From a checkpoint of a small transformer trained on Wikipedia.
Size: 12 layers, width 192, 6 heads of 64, MLP 768 squared ReLU, vocabulary 4096, 8.66M parameters.
Architecture: LayerNorm before each block, rotary positions, no biases in attention or MLP, untied embeddings.
Training: 245M tokens, 3736 steps.
MLP neurons of a small language model. Each row is named by its layer, matrix (up: input weights) and neuron, and shows model dimensions 80-175. Each number is 50 + 15 x the weight over its row's rms, rounded and kept within 0 to 99.
After each neuron's rows, "fires after" lists the tokens most often just before its 100 highest values on Wikipedia text that the model never trained on.

L2.up347:60 57 76 36 50 20 28 70 72 41 31 70 67 86 59 33 46 69 40 36 25 14 47 81 65 44 45 71 75 63 40 31 45 45 33 52 51 45 41 56 53 50 68 46 73 16 32 41 68 59 59 58 77 71 39 41 69 54 43 48 60 39 53 29 47 57 53 74 47 59 50 30 36 56 42 40 53 55 48 56 68 67 27 74 35 47 58 56 41 44 51 31 61 47 30 37
fires after: " ", " (", "1", ":"

L6.up450:42 45 79 37 55 51 19 61 51 18 71 25 52 72 61 54 73 25 47 25 58 53 55 41 41 51 51 42 16 53 62 52 52 46 74 21 42 63 83 57 30 55 46 48 48 70 36 30 62 55 35 61 41 76 52 56 25 71 50 29 50 35 41 48 54 36 22 51 53 36 37 41 31 50 40 43 43 37 54 46 69 68 32 70 72 58 76 55 55 62 51 68 45 36 30 23
fires after: " in", " of", " by", " with", " into", " In"

L8.up270:52 40 28 74 34 33 17 50 53 69 69 47 67 64 36 26 59 41 32 71 52 68 47 25 37 54 45 35 20 57 34 63 55 54 71 38 66 27 75 56 79 66 44 31 57 47 43 53 70 65 45 65 46 51 35 50 38 50 42 20 75 53 48 37 61 78 44 65 65 52 52 43 40 61 34 36 44 52 63 59 50 63 30 86 30 41 60 57 50 73 27 50 56 73 41 33
fires after: ",", " ", "–", "-"

L8.up156:40 50 51 46 69 44 48 17 47 35 60 55 45 50 40 61 36 40 51 25 63 63 47 54 48 34 41 33 24 28 32 52 45 52 75 67 42 53 32 66 68 74 41 50 43 40 49 29 55 71 69 68 62 63 36 50 47 39 58 28 31 44 45 40 71 33 18 33 53 82 29 33 44 77 31 78 52 61 55 69 50 66 55 28 90 63 45 45 75 60 44 75 42 37 69 59
fires after: "|", " |", " medal", "D", "=="

L9.up135:42 59 66 48 42 46 51 79 46 53 45 55 30 58 30 35 23 80 64 55 58 61 63 51 71 69 50 62 71 44 52 49 41 54 41 67 58 42 49 52 42 86 34 32 17 46 48 21 57 59 41 72 45 73 57 45 07 57 60 41 48 41 59 25 62 33 62 54 31 82 44 59 46 59 48 56 42 30 80 46 64 42 47 36 35 63 53 75 57 45 59 65 36 40 57 46
fires after: " |", " inc"

L2.up568:54 66 54 34 61 71 64 70 39 53 30 39 25 23 60 36 81 32 59 54 51 45 40 52 42 48 46 48 51 44 30 52 46 61 76 53 55 59 40 41 63 66 59 17 37 55 71 46 92 65 47 42 43 71 64 44 48 40 56 31 02 28 74 23 67 54 70 70 70 58 23 38 29 64 41 27 38 41 44 67 56 58 37 55 64 42 66 71 72 68 42 46 54 59 44 38
fires after: " ", " ("

L5.up589:59 51 46 31 68 57 29 36 44 19 67 40 69 79 62 40 38 46 44 43 31 41 41 50 43 48 53 39 30 55 53 44 57 69 26 53 62 29 37 64 39 86 87 39 52 63 44 56 33 64 76 54 41 60 52 48 47 62 71 58 57 39 60 60 52 38 31 60 29 43 39 40 44 52 56 35 51 45 81 58 63 25 33 58 31 54 66 47 69 40 73 18 63 62 49 45
fires after: " \"", " inc", " (", " s", ".\n\n", " O"

L6.up718:61 67 40 47 45 31 64 33 58 05 79 58 63 54 23 69 38 39 48 60 33 36 59 38 33 53 48 50 55 53 42 50 48 37 35 12 70 43 50 39 53 50 57 22 45 53 57 48 38 70 50 35 59 57 36 43 47 28 45 47 63 79 66 68 61 60 49 45 50 64 51 54 62 62 51 56 56 50 54 61 42 58 53 43 50 43 71 39 80 35 57 49 47 64 86 46
fires after: "."

L5.up394:76 43 45 56 49 34 53 50 62 35 45 63 61 46 62 64 64 62 18 27 38 40 71 80 62 57 52 59 32 60 53 56 49 53 46 46 56 39 23 45 38 54 21 44 62 63 48 63 58 92 70 29 59 38 63 22 39 36 62 26 61 52 69 61 68 39 31 50 69 46 22 17 39 52 56 35 63 45 81 42 74 63 39 51 49 63 75 30 44 40 36 76 36 38 42 48
fires after: " R", " G", " K", "R", " B"

L8.up411:42 65 45 24 43 51 31 72 32 41 46 57 75 76 62 53 49 53 58 55 60 52 47 53 73 40 51 59 62 39 40 53 20 65 49 32 51 26 55 45 45 32 54 49 50 43 24 42 71 38 53 45 58 47 56 47 68 37 69 61 24 31 49 47 58 41 77 41 58 76 48 40 51 46 38 59 40 26 80 61 63 64 29 38 51 47 38 46 69 24 55 45 47 60 61 62
fires after: "1", "2", " (", "4", "3", " sub"

L8.up757:57 45 76 53 60 53 33 41 48 31 59 17 47 68 59 36 52 52 46 42 57 52 59 67 33 60 42 39 70 38 42 40 67 52 39 61 72 30 62 53 17 45 32 31 67 31 49 54 69 28 42 69 73 41 38 39 71 47 40 58 45 55 75 64 61 46 38 34 32 54 45 62 58 63 56 92 49 38 58 44 56 45 15 41 53 58 64 72 82 54 62 47 47 71 31 40
fires after: " the", " an", " and", " ", "'s"

L2.up746:53 91 69 60 42 41 53 49 54 45 48 57 64 57 28 32 61 40 29 23 33 45 40 56 46 44 76 39 49 67 50 47 67 10 33 63 38 38 35 36 41 35 45 43 50 56 64 30 56 70 48 30 64 52 60 40 35 48 58 62 25 41 49 55 61 31 40 52 39 46 35 42 32 63 35 58 49 63 49 51 62 49 00 65 56 50 42 53 52 40 38 52 40 53 65 71
fires after: " ", "–", "202", "201", ")\n", " ("

L5.up757:47 81 72 58 57 45 81 78 55 46 54 51 54 31 72 39 58 40 29 30 58 51 68 54 39 36 64 39 34 25 30 50 59 66 68 54 41 18 16 61 69 60 72 36 55 66 35 64 49 35 52 57 48 81 40 51 36 55 55 60 48 40 44 63 41 44 25 59 74 62 64 44 74 44 48 55 65 27 52 58 67 29 58 71 75 59 50 11 50 53 56 59 48 34 53 40
fires after: " s", " S", " B", " m", " p"

L9.up632:51 69 39 65 69 59 38 43 42 47 38 60 45 58 20 52 54 71 52 29 65 62 35 49 28 45 47 40 16 56 43 59 37 57 52 35 48 43 64 71 64 75 51 60 29 43 55 59 32 76 39 51 60 42 19 52 40 41 27 30 28 31 42 19 73 48 54 29 53 63 61 57 44 35 58 57 43 49 51 68 46 71 40 61 55 66 50 81 68 19 69 28 30 33 31 52
fires after: " |", "-", " |\n", " %", " ("

L2.up727:60 21 80 72 79 47 59 50 52 29 47 50 44 38 80 56 46 57 37 45 54 45 29 57 32 40 52 76 60 56 54 23 40 30 28 58 44 49 57 63 21 51 65 43 79 43 36 59 33 72 49 55 75 59 71 40 26 81 46 40 67 35 65 48 70 41 60 38 36 60 49 47 49 76 54 43 52 51 46 57 47 49 38 69 55 68 33 40 42 45 48 32 21 55 39 47
fires after: ".", ".\n\n"

L5.up468:45 30 59 47 74 27 40 57 69 36 50 44 65 58 34 39 34 43 51 59 36 40 61 71 17 62 71 41 33 49 28 20 52 47 53 57 60 53 65 52 43 76 44 42 61 64 53 49 35 44 58 36 52 42 43 38 58 36 47 45 52 49 18 41 67 49 57 37 32 41 73 55 61 43 53 46 41 27 63 59 26 46 65 78 56 39 49 41 44 39 67 26 35 65 69 61
fires after: " s", " S", " Har", " ab", " Sh", "-S"

L2.up608:60 27 68 41 38 56 45 36 68 27 51 54 47 49 36 31 52 62 40 18 52 68 65 55 70 55 33 69 29 54 21 48 57 25 65 54 57 49 57 25 55 48 57 24 45 48 48 41 61 60 45 45 73 66 50 62 55 37 60 26 40 43 76 55 57 31 70 73 19 74 55 35 66 39 31 55 31 35 45 55 41 64 44 37 59 60 48 44 59 36 47 50 46 50 66 50
fires after: " ", "–", " (", " |"

L5.up377:61 62 54 60 52 43 36 14 58 24 60 80 43 65 32 42 57 60 76 36 12 34 34 36 57 43 84 51 63 51 65 42 60 41 52 39 82 34 51 60 52 87 58 30 64 51 37 28 52 47 54 73 63 39 35 61 73 43 41 53 42 48 53 41 49 51 26 43 53 42 34 38 56 87 50 50 50 59 53 78 45 54 45 79 55 65 45 73 39 64 75 37 34 50 47 17
fires after: " ", "15", "17", " (", "i", "1"

L6.up52:47 70 30 40 37 48 50 60 77 29 35 49 75 36 74 25 44 39 27 48 64 41 71 49 22 43 64 48 52 51 14 14 30 38 63 30 54 44 53 57 30 54 57 43 74 35 43 41 68 60 32 63 33 38 22 60 44 48 56 31 52 50 38 39 37 53 32 57 63 50 68 21 47 40 32 75 51 34 74 45 40 53 57 54 38 65 64 52 54 65 60 57 60 33 33 75
fires after: ",", "),"

L9.up537:48 41 57 34 67 32 56 26 44 51 69 33 49 56 58 29 50 57 51 35 12 47 27 54 49 30 68 69 42 00 63 51 51 63 60 37 69 47 15 65 81 39 38 49 59 54 25 61 65 49 26 35 53 65 44 53 23 27 46 43 22 38 48 25 65 55 27 48 59 66 49 55 50 43 29 47 54 73 24 66 60 73 67 65 86 34 67 32 42 69 46 58 64 54 46 52
fires after: " in", " ", " (", " In", " \"", ","

L6.up538:30 20 48 52 73 46 56 27 41 12 84 40 52 45 22 54 60 36 65 57 48 63 58 42 68 42 81 42 45 36 33 42 41 36 44 69 41 44 47 62 79 79 36 24 46 57 27 56 52 45 39 78 70 71 52 26 28 54 65 29 40 67 58 31 70 63 67 30 35 49 51 71 54 66 50 54 54 29 71 59 40 73 29 57 33 42 61 31 63 47 77 37 66 43 92 57
fires after: ",", " r", " and", " (", " ra", " for"

L6.up427:39 33 44 48 40 41 38 75 51 21 71 34 66 40 40 35 47 37 31 45 65 24 50 46 46 56 54 51 67 82 55 63 50 28 61 51 62 53 55 49 42 57 47 44 44 59 57 29 56 66 66 59 29 53 45 49 46 45 55 60 60 74 39 39 41 39 44 54 32 63 70 19 52 43 69 52 38 52 47 44 45 59 62 67 54 63 85 62 46 69 51 30 52 57 43 33
fires after: ".", ",", " For"

L6.up284:54 51 34 52 58 52 12 71 54 40 95 32 41 60 55 42 80 36 45 38 31 51 57 34 51 50 49 50 54 42 35 51 31 37 16 33 53 33 75 56 53 50 44 22 60 41 39 45 68 32 40 78 44 45 29 52 07 36 46 56 45 56 55 48 57 52 76 45 48 55 62 66 45 49 54 32 57 53 53 89 71 39 47 51 71 59 41 52 70 27 81 48 37 29 49 57
fires after: " (", " is", " are", " r", " can", " th"

L9.up452:43 53 64 40 49 21 29 34 42 28 66 51 68 43 78 30 60 77 43 41 51 56 51 41 50 29 59 39 60 35 24 37 44 29 69 42 43 41 53 21 49 58 68 51 63 53 48 40 39 43 37 38 40 62 18 48 21 37 26 68 16 39 49 57 43 49 50 43 58 71 59 22 35 64 35 69 66 44 58 61 62 90 24 47 62 32 78 34 49 71 48 27 55 55 41 61
fires after: " ", ",", "born", " (", " born"

L6.up33:60 41 57 42 61 33 43 50 43 40 81 79 41 69 22 52 77 72 50 56 23 44 47 68 22 48 68 46 26 36 36 50 39 34 48 43 52 49 69 29 80 61 38 27 35 41 45 57 45 50 65 83 36 40 26 50 51 40 34 31 33 46 49 25 41 59 50 23 21 73 55 48 76 61 32 45 50 22 48 85 44 60 38 67 43 38 41 44 62 48 53 46 34 66 76 43
fires after: " to", " th", " w", " sh", " h"

L8.up593:69 74 55 29 45 39 17 58 58 39 99 38 47 64 24 32 48 41 46 29 47 47 74 50 27 52 51 30 47 57 32 30 28 43 65 20 54 37 68 85 72 67 57 46 52 50 56 55 48 69 77 60 37 31 20 43 52 53 26 43 62 27 64 36 40 31 64 36 62 55 36 44 37 75 55 43 47 36 49 48 47 45 56 54 44 49 71 80 60 18 26 33 45 82 28 15
fires after: ".", ",", " and", "H", " his"

L2.up11:79 52 52 44 50 59 50 28 86 43 44 29 39 67 58 49 67 43 40 22 55 54 34 52 51 52 61 57 70 46 37 60 21 88 81 64 45 47 35 58 62 37 44 40 29 46 43 63 80 72 56 45 48 42 61 40 59 48 32 38 34 38 81 58 56 53 52 69 46 68 38 31 26 63 53 70 76 50 64 61 52 40 19 64 54 60 54 44 54 71 38 41 28 41 58 45
fires after: " ", "s", " ("

L8.up20:47 49 52 69 63 37 61 50 57 55 44 31 56 36 82 41 61 62 49 43 57 59 49 19 52 41 49 66 80 17 44 24 48 47 55 25 65 40 38 39 72 37 78 22 69 46 45 32 61 37 39 44 40 74 53 55 74 49 33 29 44 38 86 25 66 47 50 60 73 69 41 59 53 58 61 56 58 43 51 61 54 49 22 46 50 59 45 73 52 51 61 32 33 48 47 17
fires after: " ", " ar", "–"

L8.up9:56 58 52 42 33 35 45 49 50 46 56 36 47 64 52 68 63 33 63 60 42 55 22 32 35 37 29 38 42 40 50 38 53 51 35 43 59 24 57 63 47 52 51 29 58 29 67 41 84 66 52 68 46 42 60 53 49 61 58 44 50 40 72 77 61 34 45 74 67 53 27 61 49 37 34 76 50 36 52 53 62 69 41 28 68 39 46 66 62 38 58 20 35 36 58 04
fires after: " ", " a", "1", " the", "2"

L5.up47:29 56 70 46 44 50 56 65 72 25 65 58 55 61 48 33 33 50 07 53 40 65 39 45 33 40 65 59 61 64 23 56 58 46 60 69 37 46 43 56 38 54 51 67 99 56 36 57 43 32 56 41 51 39 43 35 54 54 41 10 34 46 33 66 56 31 48 44 37 51 52 22 53 57 43 64 41 38 40 68 42 38 33 55 70 84 47 37 39 44 64 51 47 65 39 40
fires after: " R", " s", " S", " H"

L6.up41:79 42 51 62 40 51 47 43 62 45 77 46 72 65 47 47 46 56 26 54 35 56 50 44 48 20 85 41 48 53 07 51 52 28 49 31 41 39 68 46 68 69 82 23 43 65 51 45 38 54 42 21 64 41 52 47 32 64 56 33 54 15 60 58 55 54 60 55 33 54 60 28 53 57 43 29 51 58 14 44 51 46 36 71 53 37 21 38 34 67 44 37 62 54 73 36
fires after: " |\n", ".", "\n", ".\n"

L2.up721:66 44 75 48 69 14 54 59 66 58 54 42 50 70 72 37 45 46 36 43 02 44 62 63 29 28 62 47 46 46 49 37 35 42 43 37 63 03 34 59 52 73 33 52 63 48 46 58 42 56 60 38 50 45 48 43 60 49 40 50 61 54 56 44 53 28 42 60 85 42 25 48 59 77 00 38 63 51 65 54 35 43 24 89 64 65 54 30 60 40 69 65 47 81 42 48
fires after: ".\n\n", "\n\n", " of", " |\n\n"

L9.up302:44 36 57 31 46 36 50 18 54 40 46 40 57 66 55 45 66 27 48 45 41 28 50 66 51 34 47 47 49 69 60 47 64 14 64 42 49 45 46 77 57 76 48 44 59 51 63 67 50 64 39 57 86 54 52 32 25 44 33 40 50 45 60 72 34 64 44 83 66 50 32 46 42 53 43 74 57 46 27 54 40 42 43 56 55 69 49 62 60 77 42 32 42 63 72 44
fires after: " of", " \"", " and", " ("

L6.up708:41 42 39 68 47 52 37 36 68 60 68 32 59 46 49 34 77 44 28 62 65 64 41 73 32 58 64 60 43 26 37 68 60 09 48 44 77 40 59 60 48 82 55 40 64 40 33 61 56 58 27 44 51 51 57 57 25 32 53 40 53 48 51 44 33 59 51 29 44 75 39 50 42 44 60 67 40 37 47 66 78 66 40 56 39 66 84 66 60 81 13 18 38 34 84 47
fires after: " \"", " (", " un", " Pr", " Un"

L9.up252:44 59 85 37 53 56 42 22 65 36 49 30 49 60 32 37 52 70 52 50 45 44 17 24 78 48 60 70 65 57 57 75 53 40 67 51 63 54 61 79 52 51 90 37 34 38 50 41 77 56 65 41 55 60 49 34 33 76 45 16 28 42 50 56 67 23 71 60 53 57 27 50 34 56 81 48 45 39 40 82 23 44 30 49 68 59 57 39 66 66 82 83 45 28 37 30
fires after: " |", "|"

L5.up547:75 69 39 45 29 37 77 60 55 55 36 57 41 68 43 32 48 65 14 18 37 56 69 76 43 49 55 40 51 55 30 73 23 52 43 72 71 30 46 37 68 33 75 38 51 72 48 22 72 52 50 51 47 57 39 44 38 68 40 46 43 47 41 44 52 46 44 69 33 42 58 33 36 58 36 75 63 30 64 47 38 23 57 72 67 60 65 43 50 48 47 65 56 38 53 45
fires after: " S", " s", "S", "-S", " m"

L5.up443:49 47 63 55 31 41 76 38 49 40 39 38 74 39 25 65 53 40 40 60 38 20 68 51 40 54 77 34 65 45 15 30 55 22 39 34 80 16 73 47 20 31 43 32 50 70 68 46 47 50 64 29 68 21 32 38 43 40 36 43 59 68 67 54 47 45 50 31 36 56 55 67 39 40 53 55 45 31 57 62 47 84 52 51 49 50 67 54 53 48 62 48 42 50 69 30
fires after: ".", " sh", " the", "The", " The", "h"

L6.up300:54 77 54 32 32 62 44 69 44 22 69 65 57 91 55 38 57 49 16 34 16 40 47 42 27 23 55 36 22 38 45 60 56 54 64 27 49 44 52 52 43 57 74 17 56 19 59 49 45 71 42 68 36 57 53 39 22 80 41 38 47 37 41 35 59 50 46 56 32 46 80 33 35 43 32 54 44 53 74 70 49 49 42 80 56 64 51 31 41 59 46 64 44 62 61 47
fires after: " ", "\n", " t", "|"

L5.up40:78 68 43 50 31 51 43 37 83 44 60 58 52 42 71 69 59 36 60 11 41 43 49 53 65 54 73 59 45 61 46 36 40 51 77 46 65 28 76 65 30 68 44 30 59 66 62 37 38 46 18 60 49 60 69 62 52 61 44 75 58 69 71 64 46 25 35 28 54 89 28 59 33 71 55 48 53 61 64 55 51 56 55 60 65 36 57 35 47 68 51 36 49 46 63 53
fires after: " D", " d", "D", " m", " ins"

L6.up482:45 51 73 59 55 35 49 69 38 60 42 19 47 73 38 57 74 75 27 67 23 45 67 41 53 46 69 43 70 54 31 33 19 40 11 44 60 50 28 80 46 46 58 49 49 54 29 65 97 51 44 66 86 54 30 58 63 64 44 69 42 39 58 32 53 43 58 35 59 49 75 72 51 55 63 59 89 42 50 57 60 76 46 49 71 68 30 46 67 47 52 30 59 34 66 31
fires after: ".", ".\n\n", " on", "\n\n", " in"

L5.up87:68 37 79 42 56 30 66 41 63 36 35 39 71 39 26 65 55 67 51 55 46 43 49 61 33 43 42 74 58 64 50 47 43 37 39 40 63 18 31 53 39 34 65 19 60 51 63 56 50 67 69 41 55 20 74 30 69 42 36 52 55 64 80 50 42 57 56 61 44 45 71 55 33 43 53 36 45 40 34 48 43 43 52 42 53 49 51 68 78 43 55 78 37 41 48 44
fires after: ".", "9", "0", "7"

L6.up106:46 70 60 32 40 40 69 51 60 39 48 49 58 81 64 48 81 42 56 36 49 18 39 45 36 65 70 68 34 39 47 57 47 59 63 65 65 44 68 45 71 53 51 31 44 31 49 76 49 47 44 69 62 71 55 60 38 62 47 44 50 77 52 26 36 47 67 53 41 55 51 57 39 65 40 65 24 36 68 93 58 81 36 39 65 64 46 40 48 40 66 56 32 49 42 22
fires after: ".", " m", " D", " d", " f", " T"

L6.up197:34 36 82 64 32 53 30 38 63 56 55 19 66 66 84 57 45 66 29 48 53 54 63 67 46 49 60 57 34 31 20 67 41 32 52 39 43 38 84 64 44 29 97 17 55 26 54 42 52 78 70 63 36 60 51 53 56 65 08 56 59 39 76 49 46 61 48 57 54 63 30 40 49 34 31 67 46 33 25 62 31 58 33 45 30 49 57 54 55 68 48 37 47 18 63 52
fires after: " |", " in", " par", " comp"

L5.up647:47 39 59 69 60 45 55 49 69 39 66 65 59 77 34 41 77 48 26 35 35 45 66 46 30 48 64 69 59 57 49 56 42 32 44 42 28 66 56 42 61 54 56 53 44 48 39 65 27 64 57 24 47 54 41 61 49 55 22 34 54 28 38 51 45 45 33 77 50 53 48 45 30 46 38 60 61 27 57 43 62 53 41 90 97 77 61 35 61 27 52 69 48 63 58 57
fires after: " G", " g", " h", " H", " L", " Sh"

L5.up260:53 57 66 60 77 54 40 43 47 61 48 32 44 54 54 65 46 73 45 64 70 42 38 45 19 27 68 57 57 14 27 35 48 55 34 61 64 53 29 49 65 53 70 29 47 31 43 74 51 54 17 53 54 55 34 16 32 75 40 64 23 43 74 58 57 45 61 60 54 51 45 38 57 66 46 48 73 33 45 56 54 38 57 62 65 46 41 46 45 60 60 42 43 48 53 43
fires after: "."

L5.up56:58 55 65 68 73 47 36 62 49 49 49 67 61 68 81 35 73 48 45 44 45 32 60 32 53 61 78 64 41 44 38 27 33 49 64 26 74 35 49 74 38 62 78 49 35 74 40 67 49 60 38 37 52 64 56 49 44 49 55 50 59 59 44 17 34 32 49 54 64 37 24 56 24 59 18 59 27 64 55 70 43 44 52 46 53 30 63 38 53 78 78 64 76 44 36 03
fires after: " D", " Sant", " L", " |", " de", " d"

L9.up197:63 79 70 61 44 69 45 35 44 55 50 48 46 54 63 44 67 43 48 17 36 56 34 48 31 47 60 37 24 49 43 66 36 29 66 33 35 77 73 81 23 61 20 55 61 21 60 46 44 43 49 57 70 72 40 51 53 44 64 52 64 64 38 29 54 70 52 46 50 58 49 58 39 72 25 72 61 43 48 76 70 66 61 62 67 48 51 41 59 37 46 44 25 35 33 22
fires after: " |\n", "|---|---|---|---", "History", " ", "-", "D"

L2.up480:49 55 36 66 57 43 63 43 59 25 65 46 52 43 33 49 39 34 73 48 47 46 51 52 53 62 42 68 35 39 53 71 58 36 27 35 65 33 70 47 52 65 40 40 89 83 46 71 57 49 33 45 49 70 50 39 12 32 57 61 50 35 65 39 31 39 55 36 38 73 31 47 54 50 34 86 61 24 80 85 63 50 33 61 41 49 46 52 53 63 37 63 73 53 73 44
fires after: " ", " (", "t", "–", ","

L5.up676:56 52 48 30 52 34 54 49 57 46 68 28 73 40 34 21 49 47 36 37 29 59 56 52 48 58 35 66 46 48 47 62 17 20 58 49 49 37 52 62 54 62 67 46 63 51 35 73 37 53 43 39 40 52 60 37 64 55 28 25 40 39 37 34 74 42 53 54 38 66 45 00 18 72 58 35 62 43 74 94 80 60 42 71 52 43 56 84 59 85 54 72 26 55 40 73
fires after: " B", " R", " L", " Cap", " S"

L8.up257:46 34 53 40 64 37 33 14 61 60 95 69 75 53 60 08 68 57 43 55 23 34 31 47 58 59 53 49 55 42 28 32 67 18 39 27 51 36 71 55 45 41 39 54 53 33 76 81 43 39 71 54 91 45 33 39 55 58 76 47 57 43 58 25 61 25 44 59 19 54 38 41 39 42 59 48 39 39 30 52 73 57 52 36 83 64 68 22 61 35 56 39 43 63 60 50
fires after: " g", " G", " dr", " Gl", " gl", " j"

L5.up294:61 57 68 44 62 43 43 58 76 57 76 53 76 43 51 39 65 46 55 17 30 59 38 75 59 73 80 65 36 46 52 49 55 55 38 48 34 43 36 43 41 46 31 58 30 39 50 44 13 65 60 48 61 56 55 37 62 68 63 55 47 31 61 60 58 38 73 52 68 48 47 32 47 30 68 15 52 31 71 64 47 31 55 82 72 35 42 55 28 73 54 51 37 45 63 54
fires after: " b", " B", " R", " k", " p", " Sp"

L8.up50:79 47 70 44 56 46 35 67 73 36 47 59 54 68 60 28 64 55 43 69 37 22 73 49 19 59 68 32 06 35 24 28 11 40 20 31 53 37 68 57 52 41 67 19 50 54 57 40 78 52 60 70 62 40 59 46 53 64 60 44 61 45 22 60 51 43 58 63 43 51 84 39 44 40 54 76 67 30 74 64 72 68 39 71 82 54 46 49 51 38 84 39 29 66 67 44
fires after: " w", " h", " t", " s", " bl"

L9.up671:31 06 40 81 52 30 43 50 54 36 92 55 42 29 66 32 51 72 58 60 19 57 47 69 45 59 70 30 28 64 42 52 58 56 74 27 66 18 27 44 65 69 34 48 63 78 48 62 55 49 42 21 52 58 29 70 53 21 14 44 61 63 37 54 39 47 59 52 65 55 42 45 55 73 50 44 56 49 25 50 66 67 33 57 52 80 66 61 33 83 34 40 53 40 46 24
fires after: " ", " January", " June", " May", ","

L9.up472:37 58 68 24 54 50 43 77 45 32 42 59 36 37 47 36 23 64 50 55 52 42 59 41 77 29 55 67 48 46 16 35 43 31 58 77 55 46 33 66 62 42 44 51 23 27 60 54 42 48 37 40 19 86 63 44 36 77 65 48 46 58 66 25 61 53 65 48 50 77 53 69 42 32 16 48 54 25 72 67 35 50 43 65 46 53 76 63 68 36 37 60 50 34 56 45
fires after: " |", "|", "°", "5"

L9.up761:84 39 41 27 46 47 45 66 57 17 51 56 43 51 44 45 57 69 04 50 53 51 51 35 45 42 55 49 52 54 21 43 39 44 31 62 62 42 73 46 53 91 49 36 34 51 42 41 58 64 24 50 46 41 50 51 50 51 42 56 20 53 70 43 51 66 54 37 60 74 62 61 19 34 43 54 54 20 62 77 36 55 29 78 37 36 51 51 43 66 54 58 39 58 50 12
fires after: ":", ".", " Website", "\n", "w", "/"

L5.up437:33 61 87 43 47 62 48 51 52 15 60 65 48 72 57 53 35 46 49 27 59 60 62 56 44 49 45 68 43 36 53 35 53 45 56 68 55 39 43 42 38 48 47 45 81 37 69 58 42 79 44 52 65 66 35 41 16 45 53 41 24 59 32 57 63 29 21 32 58 88 76 50 25 57 45 64 64 50 68 49 56 42 36 74 62 62 40 56 58 47 45 54 55 46 34 66
fires after: " |", " "

L9.up393:43 77 30 53 79 60 35 09 49 54 78 33 36 46 70 33 38 44 59 27 39 68 61 32 41 18 49 60 44 19 31 49 77 51 41 51 48 37 55 56 63 76 56 36 43 34 47 43 53 83 60 41 41 43 49 48 77 78 43 38 66 51 80 48 59 39 75 58 59 63 43 33 38 36 63 37 36 45 20 57 52 43 43 77 57 63 83 28 60 47 52 37 41 28 59 35
fires after: " is", " was", " |", " made", ")"

L9.up758:60 67 55 44 36 33 28 13 53 54 73 42 64 66 30 20 53 49 49 26 44 26 85 30 66 34 78 54 14 73 67 32 51 22 40 49 47 49 48 54 53 70 64 58 57 37 41 38 16 61 45 40 48 72 59 54 39 29 30 54 30 25 62 62 56 59 48 65 64 61 58 48 42 57 37 49 69 27 33 68 62 44 27 55 62 57 47 54 66 34 49 23 61 44 37 57
fires after: ")", " is", " (", ","

L6.up496:75 32 45 40 47 63 58 28 48 48 58 15 65 70 53 48 42 44 51 77 34 55 47 79 25 15 80 46 46 42 27 50 53 51 73 38 62 51 58 48 29 74 60 51 62 61 77 70 53 62 34 55 71 80 36 61 22 39 48 58 39 10 62 43 67 57 38 49 52 46 45 52 46 65 18 42 68 39 62 76 57 33 53 86 37 49 47 32 67 61 28 36 55 75 46 41
fires after: "\n", " s", ".\n", ";\n", " t"